MLP neurons of a small language model. Each row is named by its layer, matrix (down: output weights) and neuron, and shows model dimensions 32-127. Each number is 128 + 32 x the weight over its row's rms, rounded and kept within 0 to 255. Numbers have three digits each. A neuron's up and down rows have the sign that makes its largest values positive.
A block is one neuron, or neurons of one layer that tend to fire together. After each block is what it responds to, as a language model described it from the Wikipedia text at the highest values.

L4.down40:077161111171188155128117148103089108176114116112129186111164087120154121111087119162137156143100165058134188133098076118115073127095091156108175222142151148123152128079138155115141194175140105128137118119194119113121179158137154120140149128125139093117131130132123100143135101111157140084
L4.down259:128167193096150101100080089119142139172133160065097132120125105129179127133147112113091160102130158075172111144090101081167073142152170169073156140122091124096066157164102170149132089139104080093142091087131096127135172106216177154108109075121099083124130112147100104175170090116080119091
L4.down1221:197069100152123141144067171194124137105134180090193151130143121107127118097132099091152061089106137159160168158117095137160095144116155175162111180141113139149112148121087139095118120160138162152072134135219113136163099136111134119163088153122178104072149182129155146099129141078099145073
L4.down1695:111146107144111170073180097136150123174200176139134127115168159181142151121157175123125147182151129130129121158164204195118169124139179043118119163081238137150089086144117156136109117079159076103172155089161074110093104088176087122200151134156083141161155156147123161126126166113113161087
L4.down1791:107077130125161119065081102093167150129177128118141162150111146185111157140093060131141113093142091105191077091139107106173121100166139095120094116183094134134165125148125102132135137121107166136139107088084140139092140190146151085161159153119119149118098111182138137094120090148141137151
L4.down2223:156138157136182120102182129115120113118179161106063124108095114161136067118146098082139118072114048092127091135111143111170066110123142092155124095185168114127116121126106190101050140134115131169087155105095121138178071141103135102172096046101145117107164183183122056152140151095149133175
L4.down2434:166075142127123071071141147083110109096166114092136089126059101114106131146111106114142118127109157068127121140087114104129141068109129154166108120150115146100139127133193141176099090120123130113145190137096106104136104136136164116061126146061123174159127151129118183146126089064092141149
L4.down2534:153159150177097153124114189109107194110068162091122171140170102161046153092155117146152135124179134112120144104111179160130106092104101106183129129193151170106090081177128094118131116192063099134086159146117090104059092095124099078112159086133167169146120124140108154089130091122166123120
Responds to: Field and section separators. Separators in structured Wikipedia text: the blank line after an article's short description (American football player (born 1990)), semicolons after stadium names in schedule tables, plus scattered mid-word pieces.

L4.down75:127158168128141153093150126108089156156159121101105162157142162098127104110137092140123127166136125046166131127144134202099111165094170112137163159119155109140144157096149140073141173103136151113182147104102098127052131155115145133107085105101129142149124092092097060099091137099155110153
L4.down1773:106120177116101128125166121087129103159138092087148140065152189179049161134096089120111136099105180089123130087148151184136108141176146126138151123102154143090131127098124113164162117118180142128137180154102125129086133059125141201112132167112239151110124135133078071114124072145132132135
L4.down1813:084143121158192122112055219167138110073127139118109157180146077136152167165167076135101144167113156115142166121124159123115154182093138106124074079127122024192133117101152102172105156146160110099180128148114122142145146100109081095120144125115169140145065101130179115144158183154107129126
L4.down2033:064103125116122160159091104105138158129141136158174079127113106050130090098159174196141163179135105156148090129148133056114143174082095152087128154163116191145105185127091170147123168098133123132125162118047147173093155121107178140125156080100160155123197093164109177100182150154086181086
L4.down2201:086105104135154120119139147117124123136107138091142137177088148226141099092105071173143131105124150113103170157112093137179116165118136170194106181194123176108168066119114117093130161139139119152162193089146128101122106148115095079102112148142141102145138086126142090140139107133136171168
L4.down2284:101063099110150082119154146138147158128143180096124196116109199136097152079169095101149107176097142057125047164088117201071103147164138188155117082159150113167073132082139078116102165149109087163174175074061138121085103096153098136182110159164137120113118148080170097148121107141088105061
L4.down2289:118134102071188128188122147146072160077138048175173145148103100112151101116117143133130141138083122088156143128108130125153112190098074104105146108102158180091173131104135137115118096120156093152153169148093107137155118118098162148169147076155162083065164070167106139145141144132142103112
L4.down2492:136157158091115154155140131141195102210137137113169156163138138131112105126144065164147137114101128097067079128099175161146128138059144165130115177214148106170071139078042059102145116169136161144134115126079079143138158129131104150162124101118110116097100122089137148145054141079163114134
Responds to: Noun-completing word pieces. Word-final suffix pieces that finish a longer word split into parts, mostly abstract nouns such as restor-ation, reconst-ruction, explos-ion, invest-ment.

L5.down723:088115139115137141128090139107163146163083109142130157058186114080095099090133103188120158150137106074149135133132147028195107102112033213100135141157109114133156104141165176144134127176151110109109156147126134181163119179144112100108175107151109101118137098128055165143166106122078097120
L5.down1252:151154136165094117140165132097103094148178131139162081105113177130085121078190108182100106116101143077172185076143175132114128111046125140163186155159156170082099100141091143187101098112111120159191162087123127162134144099203081137182154164157149139119180103121109143117107117149148091062
L5.down1793:099131144170113118129141088097160121112159134137129128138071079104087066091108147153112128072146090143113099108071101151129165105079112186169097129101127099047145176137170141124156158143083117148170125113140134097108113108126186110148106180069128103076128106141112156146100134076146112144
L5.down2046:119127112064104121125114182142163139083129146153138140106155157122136174157115127154173125139129151137110155132177157141137142139134109068094175158135101096122107127113079135161095075179155108173096148153154118114137162134140125069146076162117126084080103069177098130133099126117135140103
Responds to: Word pieces and noun suffixes. Fires on word-piece tokens, chiefly a lone initial L/l after a quote, bracket or heading (l-ife, (L-ondon), and suffixes ending split nouns (-ation, -ure, -al).

L3.down72:113138068107133102113117178141168154096187077185104184017146143104144142149118088130172113098176134125187161138169129132131130096124132118117165108152104150156129111115113136161093082161161084151154157158113078107169177141074128094104151156141098111069115110162151158089145138184059125132
L3.down183:158136145099138121147104126179156169090136080154086160139127118138110100135095124164148151176169143076109157143122123139088084147110205095123184145184109137069148185012124120080148107141097113076123131154079149097131139170083172169137174182207129156151144191181150147070097139089156230137
Responds to: Career-start verbs. Main verbs right after a person or team subject in biographies and sports articles, mostly began, started, continued; weaker on career-statistics table headers.

L4.down142:097094149120111131114125165125119161144152167124140172110055088111101134100086165105171100163126115053121128168170154133113131096178105127112129124078135195156207142077123067125070095181106149106150161097164120114155152115127167107087128119145149125158135102138149139119110194162119132069
L4.down144:073085167057100158130120089096146149100155130104140110156174069123122201151092130118109145124102136119115206182121140100088127145183089143111101100132098107149171162125091077141106134127119080171110135115123133140102081103120123142153064149138113199140147134103100168114113148153148108115
L4.down753:119149162092164122098130146119088167105103155096117109126087149144142162145117162097190153169132130088111116105075099113121126102075119147115089118114111108104153122108108192167153122118087092126083204131121064095129102159178096145134118141138098114130107175087165134136136110168105185163
L4.down762:148075171073209161145123105151138155161142115132103173123107131074169129164094098082195160154085158098119130123114141186143137175177111111088180129148120120157077127151145102110168163140160142082126127131099126091137130093137135131125067153133105103121159195089132168081153190114136158128
L4.down886:074096117082147130130147128108122113149105070158098124148154127113114100145106160145142178103148054130125195102150165136067089089089127148094139129152162154109062067149116201144168155101150115131085090090175162182114085129042130174118077086099132121139086175137169195063134087155165081119
L4.down1515:116113144116107133123187100125148122146144093110105098136084115106133206113133058128190105091141153120158129069120033098135109175113199173104147119080090071145189100145113199167089155129104144109160187060111137096182178066141146113118109150148125187151125108168154045140177089097085122128
L4.down1722:171131153078109094119159105118133054115117133151126100096039070179138175135120123122177166145102210220171177088138143150110115140150086122151104106108119136135145127085109164110059059098074131136137138045155097132129151111115175105108162062124135124112139072190134111141144162186137157131
L4.down1795:144139118137119104156100153095167151144100130089204152149181108201129128135113126164178087076093203099122123113116127087150188112077165145111123170146132132085099142153105116112170111134149105113084122048165118126109092101099091140119106163164121106122195130127108171107146127133095101163
Responds to: Word after opening punctuation. First word or word-piece right after a hyphen, open parenthesis, quote or slash, e.g. meet-and-greet, (and lately, '(it)'s, (any race).

L5.down62:111178183117103154103192154121099122052110143126142140170156067147145085136185145127130167116132119211114077118176127169131117145132156094132125132100148135139157155149128093106178138124127070078208134098125154092173101145105145194109101111105148126203151114143171076126190110089121153179
L5.down829:070130161154122101139100171079171144144121147097111139113124172161177133126089141109103131144189153119136089138117151076140097183210123035181064091119154133160067124189081136112167103157121099131124024064155094099096116103051127127157054128108148125150120210125132136183154172147075169118
L5.down1875:109138109120067117150067100129125145098161160123109128193181173136127099108098086153150132100125157088092172201149126098150111167075125172160070121158088110153069127176163091067220164138140158147142094111119099133051189094119154113107112125149079139127115104094172158080159134189084083248
L5.down2354:131172132177174142165130134183101106183124137070137178138123121114178147079130149120078168101103174088137177093090120164137130190138091122120079062172119058099083129202179089121158145110152078140119088119157170163092169098139165099108138157195130112173170128116149119194185183117106128133
Responds to: Word fragments and table pipes. Mid-word pieces of longer words or names (res-ign-ation, Milw-au-kee, O-reg-on, trium-ph) and pipe separators in sports results tables, plus a few words like "season" and "time".

L5.down331:130087128131121144132147110127069158134158143149111201225125161104095108088104136130149110081150131124102136122125109212137131124142118042117131107133142166102118158162185134112096158137137112088115096139136073123132098179098131158158158129093069126079113112138098109114169132125167094105
L5.down570:170141138122193128134169091200154228151089075118103110159147097163138070132156116099203120129151078054109105136111133123109142099171108096120154128161162178132080131147126164095111135111079132139098159074150127173121095112175146149140154148081116053138195140136117118129071111107155135125
L5.down1398:150140157070109132126121152173107155133156093146113160093126118107083085090104091104138154132161079155170073087171140160140075182139113102106139163129245140099175121126146164109104120151152098112105114119148135132160114162138172170160162146115129156118141128179171126151124142143093116074
L5.down2331:107118135101117136176120137126109110119133134137111166163040150170154172115147147231050140131131105151097140174091116058170141113090131133133114093114104172128115202131105122113144126070121098122172119120152142158099174183075085125106146101192098107134143122107086102160147135119144139116
Responds to: Football club name positions. Sports text where a team or city name is starting or finishing: "over"/"against" before an opponent, place-name endings (Dundee, Swindon, Toledo), "City"/"United" in club names.

L5.down185:109144142167089060142098164159117112152125156104196137167101158145102104133148205143149100083105098119159138130111106114153103085123120165155152160079172122165069147149155089134179090082194182127132113047154096104129135112165163130113082155204073134128164125132099142145089053095128185143
L5.down702:151114121141129138100135131175155117094152102158112160090108070123102142143125153159141142072139096197129155067131162117149122122111143148122152080158160166126173117164127151134124121143164142101062098153147111173141143063133152160132133169143087145153155077095091131135129087118113135108
L5.down893:094133118153137097153154085120143131138121169175129126149115087232127111144087107112158153157114106090155113182127120105083215132090146169152100167130109093172124119201130101135145156167141133155149129124091078112155099136089115088103149149129128125123112088101077105106125161027154077129
L5.down2277:162068143139138103141103126125120127194114174099093146115122148089103126116135093111072143167167142096182184170159150090114095100141131121150158196161173183061139119185108131138160115157124130119052143104147133110059098113203144181167112107088061124127101174146148114145075155094085190133
Responds to: Word-completing connective pieces. Final pieces that complete split function words, adverbs and conjunctions, e.g. wh-ich, oft-en, otherw-ise, S-ince, increasing-ly; also while, when, under.

L3.down883:160131186095180121111183077139087115114123176168178160136162125127130143106149151157137159173141127115152079127091137121120102157133175151177163133150152182131109140140139103098130200164182090099137151076129131186144123128086113139135136142110140161089077190168114167096119137105171160071
L3.down2279:192184134109130124167136134107118127051126158129067114169124148137141153154109114081172111103093128149169072060101148096138128096116090109119096159121160120091091117104091159133140127164118101113196149125085124124171071132126167088148137119106075175099097145183170122121058080132127206135
Responds to: Sports venue and stat tokens. Tokens ending venue or institution names and stat labels in sports schedules, tables and bios, e.g. Stadium, Kingdome, University of, record.

L4.down517:158142195163118130158128096127128200104162121102134170129111130167130088139107101140114105132154106143178177108160078200152165132124167113123171173097104129121098136118156119105120118106126112130124122095158141145128084135169099154137074097135155122114116120148105171130159169108177166151
L4.down781:138135123149167134109198118141159071169171119135116150119113194094141123130098176200072093103130079104155087165135053186140177144176114114106125162183123152093111118107162158028108128149107130071142170107117097149146147112122121093134116075127090132113127122102148118065131099175139128152
L4.down1101:108085089104142128127092172129134097108112107185132123133172157092169069146155137148132145124131113121105167058159170133114150181120167136156100170104167153088191092113175135111103138090123136155199134115130145096153097103124147114106091143096067173157115092165144108152124130140133072093
L4.down1334:147148103180171098069148120189124103099153139144102121165118153089156137172128106078099165157087121125111115110140111189128143128127155118053125088175183113131138136135130117135142117171153133131105147135084207146133147123093078138165121137155130133129126176085103148141128153092125132097
L4.down1727:076176124201089148093157128135068191132086129115162115101083134141174034073182171097104139110127136131153125147152158150134146143147113116156135170138108153133097114169119085152046166184108084078193135127083096127105097159142152171156091106056151077048073153118085119108159161174115129094
L4.down1830:097138087108159173090120137140086141179138158196094205143178147168121133158085153137106160192118132116120103131137078120084122089105083154131073083104109195091095071093167116135118117185146097165181119139081093158086099193166138113158166104207119099144092152137157176122147137084111138101
L4.down1939:100124134111161106134129137122137197114126160108164104136167173159129082195176200170113061069117155116173124134160178162124159175126192120151191130094094212083098134113118076126152099186108124091150081134118086102116163095121131165137132134185134118142118068098129162125155173140068168081
L4.down2139:109061171106112109134142068130050142137084185136202161142115158073166081117036149107133100119174107178155055113136140133085115121119179057078169145174089106134127118173140176127124158161101155171080128143121125135130157166127091145127132139098167172126179125094073134159155179121095085136
Responds to: Club transfer slots. Tokens where a sports club name comes next, as in signed with/for, League Two side, on loan to, and club-table / separators.

L3.down185:123107121106093121103113150140145138142114080177122135140175168094175075189155139145119154127194149125098143141065114124132130143137153086141100147142161152163156172104153112077129077092079146149129113150129099086102162166121156135110136141148142166146152114125127098117097150124114195087
L3.down1263:086136133138113163118120066150095197120148128120075118175137118138122147119122095122141205160113158179113120126167077123156114094158113117126156122129125184147132129088139172126132096131126153138108088176145133127125082119132119161148156120128146134118146139112147130139124131128130131087
Responds to: Word start after opener. Opening piece of a word right after an opening bracket, quote mark, em dash, line break or heading marks, e.g. (rival, "roughed, —from.